From a checkpoint of a small transformer trained on Wikipedia.
Size: 16 layers, width 256, MLP 1024 squared ReLU, 22.7M parameters.
Architecture: rotary positions, no biases in attention or MLP, capped logits.
Training: a variant of Muon for these matrices, 4957 steps.
MLP neurons of a small language model. Each row is named by its layer, matrix (up: input weights) and neuron, and shows model dimensions 0-255. Each number is 128 + 24 x the weight over its row's rms, rounded and kept within 0 to 255. Numbers have three digits each.
After each neuron's rows, "fires after" lists the tokens most often just before its 100 highest values on Wikipedia text that the model never trained on.

L11.up933:120151124128105124153175117158135168129147194143142098148142141149117137138140080103137098127163151115124157138161151084117163133124134105115128127114107162116170110096191148116166108133122142120145105164131139160130075158141114124166116099129142062107114134120149111076137162127105159096136132142139151113143135108142141144127099152139154147161104112168158155086133134123136153088136117106143148106122122115107117129160148132117137118154117129137129106101138118139173192104079103140129131122109130112128171138153123131123084089084119139138159114091140127188136149132144070114147143098147115125122138146123091089118055124101089114159129140117107140131159175121125125097099121152127152178162126147116132112152115117141156091130138147143167141078130106096146128119146128
fires after: " New", " in", " York", " his", " In"

L13.up793:121123129136131147121147114158135125120122117119163103153088149139138113127132124154135162116103147128160095091143109094139139105135129154127121152173205139110094109103112153180150162156140138097156146133126151091172140160136138139110110166101166124130085095095110110111132157154110111132139116167089124124086139122139109085087156152121103086138112108112088166096121109089137136111128128168138143123076097130127123084131111115107071112133112119148145156123123143092112116175095128101115123097094150117134127127086089136075100092124089111110129107112130133107093116125124128106066109157081133121156136153087177141126089125125096127126117109148160101153186130121110148119164159120110119177116142094104168132110128097121142130131132141109147149122133149143118161138149118
fires after: " ", " (", "–", " |"

L5.up26:136124131105134140153141154129166140126110096097119155147130129141121141138112094126136126139154103118169154073057122119154119124169140110133134132127091104153153086153135131141154138144186120121162123113171106109114118074155153109128091137111106101125137129130117131139139118116142111115114114085161143173144107132118150118146155115114111101153102102089097145152128150143118156135136145097153098154135125134131136133148147111146112094165120159059182115109193102103121139129128120116140097152163163119106087096154155101090140077138137136149144147138143144097174125142151109196105139096103102120118158099150118104151105091080102115112093142099110116145104156129103119105150115118134127141126156183143142116114098129101117120082130131127103115112172138111151148114148067
fires after: "-", " S", " New", " Sh", " R", "-S"

L7.up774:118172126142150093139130151129163104151150098094083143125133128136054117129151132139121147105133131129133141107117083138157176104191116149149107146139160121108131097114141154157143130129151125111100126138154125170123124135112138125150147145137125130136125080136105112107129106113169182115100141093115159143120127143133196113121115103131145141067101151085143159146143170128120157141123144103139165142154145164088122118129103153092088114144104149121140143123143124100103127139124102129122144165145166108124118157182133121104157096090158166133149109104098105138155089126116140128107135106107152111146148095152136156157121132074094109111152129085177149165176129126088122116112134133111123114081157169134170116129121111121136115162111114099148082148132136105078120103165113
fires after: " S", " Sh", "s", "-s", " res", "-S"

L7.up275:118116130111136103163143122119085131178138142133106123083108122117099152137105113122124114094140146102150126136128137100126132117148177153163131144135126097154177109137144151166131165119126102122108111118139129108143146126173129110091144108172121143116072079136105107147107088127128103147138135107134137107120102138133127117085127123190102143138122161078155168153127103110125110158114122094149146115117078149121134106112164150137083085163124094122107175132131133162106087125122079114132109137176115170099130105139100131091103147115181120126129117115140111138117151109090134147098101117107119141143153100150126148118132123088091141129154161113122140148148113172165098167110151123139177122089105144118118115095101106152089217102110121150141148149089148139125142141150119
fires after: " S", "S", " s", " P", "-S"

L7.up178:143104127131124110146079084072100174107188084120169105109156068126157121130128123164141099151181160105128117134107178175144146129087097145123099157168146156134094097122136125123171145114066135137134165133136121149103149144085149096102116146078148126117066125167145099099148145109140108105154116163110081126136157134150129126126134114124109103145117095114176142142116151160134134167173125162116141192101149123072140116129091128129095108123157131103131110121135115105121127136086161137118133117115151090111125151141144142124106117107134112152161104130107099134150111121111159140101141136114115113113123128136131112135143149088115136140149138140137150123146091162109172159144113106143109131133142088115140118188116140139168159118113144135135156117116116153124143137122119
fires after: ".", " (", "==", "9", " ", ".\n\n"

L10.up652:111142137110116137122103140116135119138149115137172102167124130127098113131156090088085116167142127105080111131089106108109086142144116121068133128162113145092158134151150147115123109131143156161124119071157094134116155125125128139112099105138089080160160162149122131108155137122117118133127153095151113076122115118156114118127137137103139119116127126145076123119113112115140117123137119147123146141104144125091179165115137110129107101153133174141121140153145137097135141154162115081109114119161123114096128123137145082119110139120083133099146120151118168181100078138090159143172150120160176136137118153135124078135187138107112093115124128094076152116160137135162127180097113117141154147114126128123141150138157134104120161150132098160111117155133141135097082179117070
fires after: " the", " on", " to", " of", " at", " his"

L9.up492:139133105164157134125144137153134114130119097122124109123144178111152125162146120118080141156103103128102147113152156064151124135135162176097107110134156130102129153079116101110148123142151132170168148116103141112158169135119139124151161136089126144089136125096088084126130113109153140140111154100114133147121159089117126122093144111156132166132108107142136168153129092070169176121094078123129116121125133155143123154091173083116106114141098106089134104103136147091149153128081122158151151093134111159134089156119149145129125123136122123113138127092103086113122135134113176090108137131107104154148143083091141093136146144098119148108117080121146135164111156136129137119146141121119164187157172123158149141150141101104098138136139160119158148144109112120159159111136088
fires after: " ", "3", " |", ";", "|", "2"

L7.up308:112124124139121175128138112139174116102109153138111124135153087145110164123132116093081143165102123139129126118091118101136082146137153124101117112163139123125136119126144091155094137168148134105117127149149181143121163097091137100113158141124086148106098085118161126125068143102097102097088155141170133102104137143161135095098114141093143129130151103119098092122134115145108143112117106129123138116081144122138104126093131160155148088166123092106144134131105144099090103103110136139147147117165121125141139164124126102127102096125121137115121102167111110088112134091127114139131208162165170153131135102112148127138152094127128149119127100151087072137157092109137162125121154089120142114129109111153138126180165168122136118193124127157103141110110164132091107147126097
fires after: " the", " The"

L5.up380:128103130097113130147137132159138126164155099055115109095117174112142161104123137113165126116111132163106127088117102130085108142157097110139129128131101149130151121053097125122132155102110090102118142115115112128136126116128097158144119118164113107131132127101111190167170140154119081108108109109138105105146075104097115123168124109118121111118098082200130128127119097109138126163138138086102113122175172133093156143160133129120149110116117148161156138108145091144110097115133107158144129108125094141119134115142130136131062112122133091114085135116126132145115099121119083149094157114176130156085101098115109147120124117135126137147133152111155132102081196140117131088112156103136118095142163123147136129118122121117169153100137122162119096149151148100097143123126148
fires after: " ", " (", " the"

L2.up561:133143159125115136140119138123095175164132098121090110133121124115102176162137117114145125107071109140124092128151144122127077146161127143104099164103100165113178141114158115134100143123115088092083194135152122151143131131123124129125105111098147128156102155110112132110105116143146138113159105153134105171160073146101164109092157112110135151154112138154118128113120158148126129162136134081093151107139117131123067126152150123145127162109125132145128151136114086119170165155105148185123155118117176111105130150170132144078139132087123155101139110117180134126144118144123119140130125108134130152142154122116130130139092161127105159073118108123071103090158126135101103107100105114163130154135122092122154141160131096145113119122093121091153099099114138074148094145118128
fires after: " New", ",", " of", " York"

L9.up590:107138115096122167111118146141118114073136103115145119169153112139123120167137137125097148136089123125091060172143119115108126117118143095080124138199165125117084161143125124140102154150102136123164131113146092168147138137132164136132137123151094142154143129182166088111152099131100095129154144120138116072119135135154156124115171114112084081106163123112083118161153103136142118113140107132112122095095144127142108137146130141154117116156103129101090120152136086095173123135119168156111123137139095138129106071125145098114156116137127138090152154116123143110147144174117112111135105112133133135148114133147141124083149111135099094122142107131126123103156109101128136133135088149065163158187090108169115166134123157134094133149115140146117166138136164126125156139132092
fires after: " the", " on", " an"

L7.up934:082136138162127181129151088141128140109175125155140125159180110150113189185154133141128181187106114110148160143134140103167113088117141114135138101143156106140118130089123119116101119117136157153123141129078110158125096119128113163196115109142114124111100109187150137139100139126142134126112161133107158109072144134131128142138157132125157162123144114116082147135129115184130097116134122131150167112109160171107167141170152138109137119140101121148138116153139080116148144124117129118170093142158093124130125107128106118134152126127131126113107120155127116131120149132075118147110116163133154180140124119161119145153170071102086093145109134115076113138138112159122136185140147118160124125135126115165146132127112130127131110139133145092091128113143147098136146085112088
fires after: " the", " The"

L7.up459:130128170171168154131131097128097130106150136095109090105143122133091155108130139101151083190107112136117132128134104180120129121106107133131182127162099140147138094132127133131117124117151159113113111128141117172032109136119092107125108080144124138142140104148143137158135147150161090135138109121156154137140115115136075132158123100090116120130123139131110123126098131118181090115166118124124146080174117180124204117085122149106139104175113145138133142097144133137114105138153132165080127153147129123077127120128122144107099092123049133144120119158112102153134121113158125144131130130129154142119092118121168141125128094159121124120160156125116094130134168136153136079095128137137147142139106133157150144153121115153166102101161146145128112112113153102135140140109103
fires after: " ", "born", ":"

L7.up133:163124131144165160121130115162180129119110175143090128166122095113143135127097106156094123108108135132141141133148156085121109142156125138121154152157104119108149185138185105148141166135170142147092103140111160103118159142090120133113162090133132142127140101099182136110134156138148156154144151124124125145136159178106123134073089130127112110107141097148132139142153116150132101130099098110148132134129116116107081141106109149098125134171095136100162135156142135117144101129156110125169161123113140115175109124177121098137107145138157122094120084123101137141113137120145101140133162172141147142088164123137151138142119136096178129133135082167127123090074090111089115109138136113130130130093149085136101097175106163138110152129107162107143098151141137161112158097100097
fires after: " the"

L2.up660:169117144144152121133142124160128088173109180115079146153080131112105131106133131158139110086152080138169101110132153140116128124159127117089146097110098056125150149173138162111134127154103147126114095145152139164130117141146155103140132122154144116175158127135153149131110151175138100105190116113118153111098140178113096092148133142171119162136122093148146163164088156153133156091088137134129117120120121153102092105112160106103137119103098110102115105145099121107148170141106158138116147124123108144142148133149090109155104144101133138144136150135161168155126112097131126107130140125094088108146128114150094134098164098140112089124120166132133108126136084101172098140142146106119108095119122132117165158135112175099144151131147096133116106127125168147095101155125122
fires after: ".\n\n", "\n\n", " |\n\n", ".\"\n\n"

L7.up860:154138153136108144118092162127112110106120107113164145145122111098158123135086126097145148112120145117117073138179152087174134113137134116098114096131161132146114110098147151171094170128129144099129097144088096131132146128143128139147115121156147126154132134175093097134125159173113109117119160122166119084121130163126105150078137144109102121101114091138097153094124142115126071131100122095087111101118110133092104099096133157071087118179099141112113129115104123087105172100118162159175092143158091111140178120133105124094099102133114124140125115155108142181137134150117130113163137138195137100112159136116117123137140151129142127163110127142107139130170130149103106125134148086112147134121111114113132106114136085118124089153160126149135163129128155136128080150144092
fires after: " the", " The"

L7.up442:148166122126147150104162133095153139154142088172163140143151135161128140120173084074129128095086129092138141106091164162149121121122155123142139139148151156169141160099111139112139154148128122105110097104143117114144122094105116174150152146097112157125096105149094149117148101120136121102143132077148118134087138091115097106122148095136140114152160136128124179126164125113129129106129134132158109122113118149098141151136108140138108162098090118152145117127140115155122115157115095114111124131143125135089134160123160120119145116096143133108151117139184134133118125128142118116099172075130046117164116118125102089109098139122110117081105133119115162190131098165101131142182153101150130140133121129096159127125120167149129125156095132142143104127172163187124156129154076
fires after: " |", " for", " ", " •"

L7.up66:129126129155107142101085122091103110160127131150112142135213159126124116164123096111088139139125144094088076153135161128112127125129102151109116090201162104113103088132155162151111148146137133122143097167123181146145145123142144109148125127154153162152121120132092132136150162139148093126097111142135157129078113125123181116135159117113129115118104060155109113099124155164113166138115111129130117128145152130143166103152149134115121089118072101154157172093150124130138158116170142141139106146152128109120105096120149139109138109159128103142145146087125126115165099155133084165148099132117134102105149131102107097126132110094098137121101110117102114148109124123131146121111118116112148147113114081105154154140144137098153110162095150132150178095150132092165116121159091
fires after: " the", " a", " an", " its", " The"

L2.up857:141113124170123101156104119164117107100117106134088116126141103122116130108148120115106112118139113093110147106143100092140165118163060141152118103123147116174143111122096109085135072143106169092134114123113171138136127116123160129150104159126128148123125148143102147140094134150087109116103087110093145137105145129141158129099138122080094139163126106175101169137125156146132174151162133133095163108148105108074118130141125146145119144126135102094146098100113109114158104166169118084122175132149114151154134126159110152135123122129134134138115160149156161172159119104084109137123133089122089175174122140119127160140157133121133095143118146128132158096119082119181142113156110129161159146150098142167111086114129161158180145115111145104140132158139110134162129168134137
fires after: "==\n", "==\n\n", ".\n\n", "\n\n", " ==\n", " ==\n\n"

L10.up853:155146116116147115152114123111111109112112142108151111122167101142133122123165135128109108125105122118119129077115142100095146139127077109132128137134096139144086153110107122107151117163087105182135167076135142115149153141104098150124135183084156154150116084089148085100137106121120091151131120139159128101113126055076101111106122176140114175088134104081111137140150118121125156073140139115138152135111163107128122131138152125076105113129103156147094143127131104127129154147138102114110147127104112140138135129153154139168149139135131125122142082096130061157127156111121110136169117126087101133134123126124164136153119129095134129115091108099166133121149107134139126134108169158085145188092137114124117138139126089093107100132135106143159119160119109133156124185103089
fires after: " to", "–", " ", " can", " would"

L13.up268:146100140156119109137072114129144144175124136107125140126135124119136141078171152116103128123142134164103139124115090100102092146181122120153131072104123105194121122103145169131087134143109127121131121096072143174134090117089154054142141137104110104164090136149119122154128158139104132121160150095165152142165134130137103119122156122122162096108113121161136119151105154106102129138155126141121100121098104128144132150123127122105154094123172117149107107149124132148161135108118122087170118108103105114126177138119121110127103147133118082143137146144143156144164114140109131126072128082129175112133102091129102110126156106139100100143122122123119130128153071139147095107131115160138134147143170120141168104135147127169185151133099154148180137174099131103117127142115148
fires after: ".", ".\n\n", " The", "\n\n", ","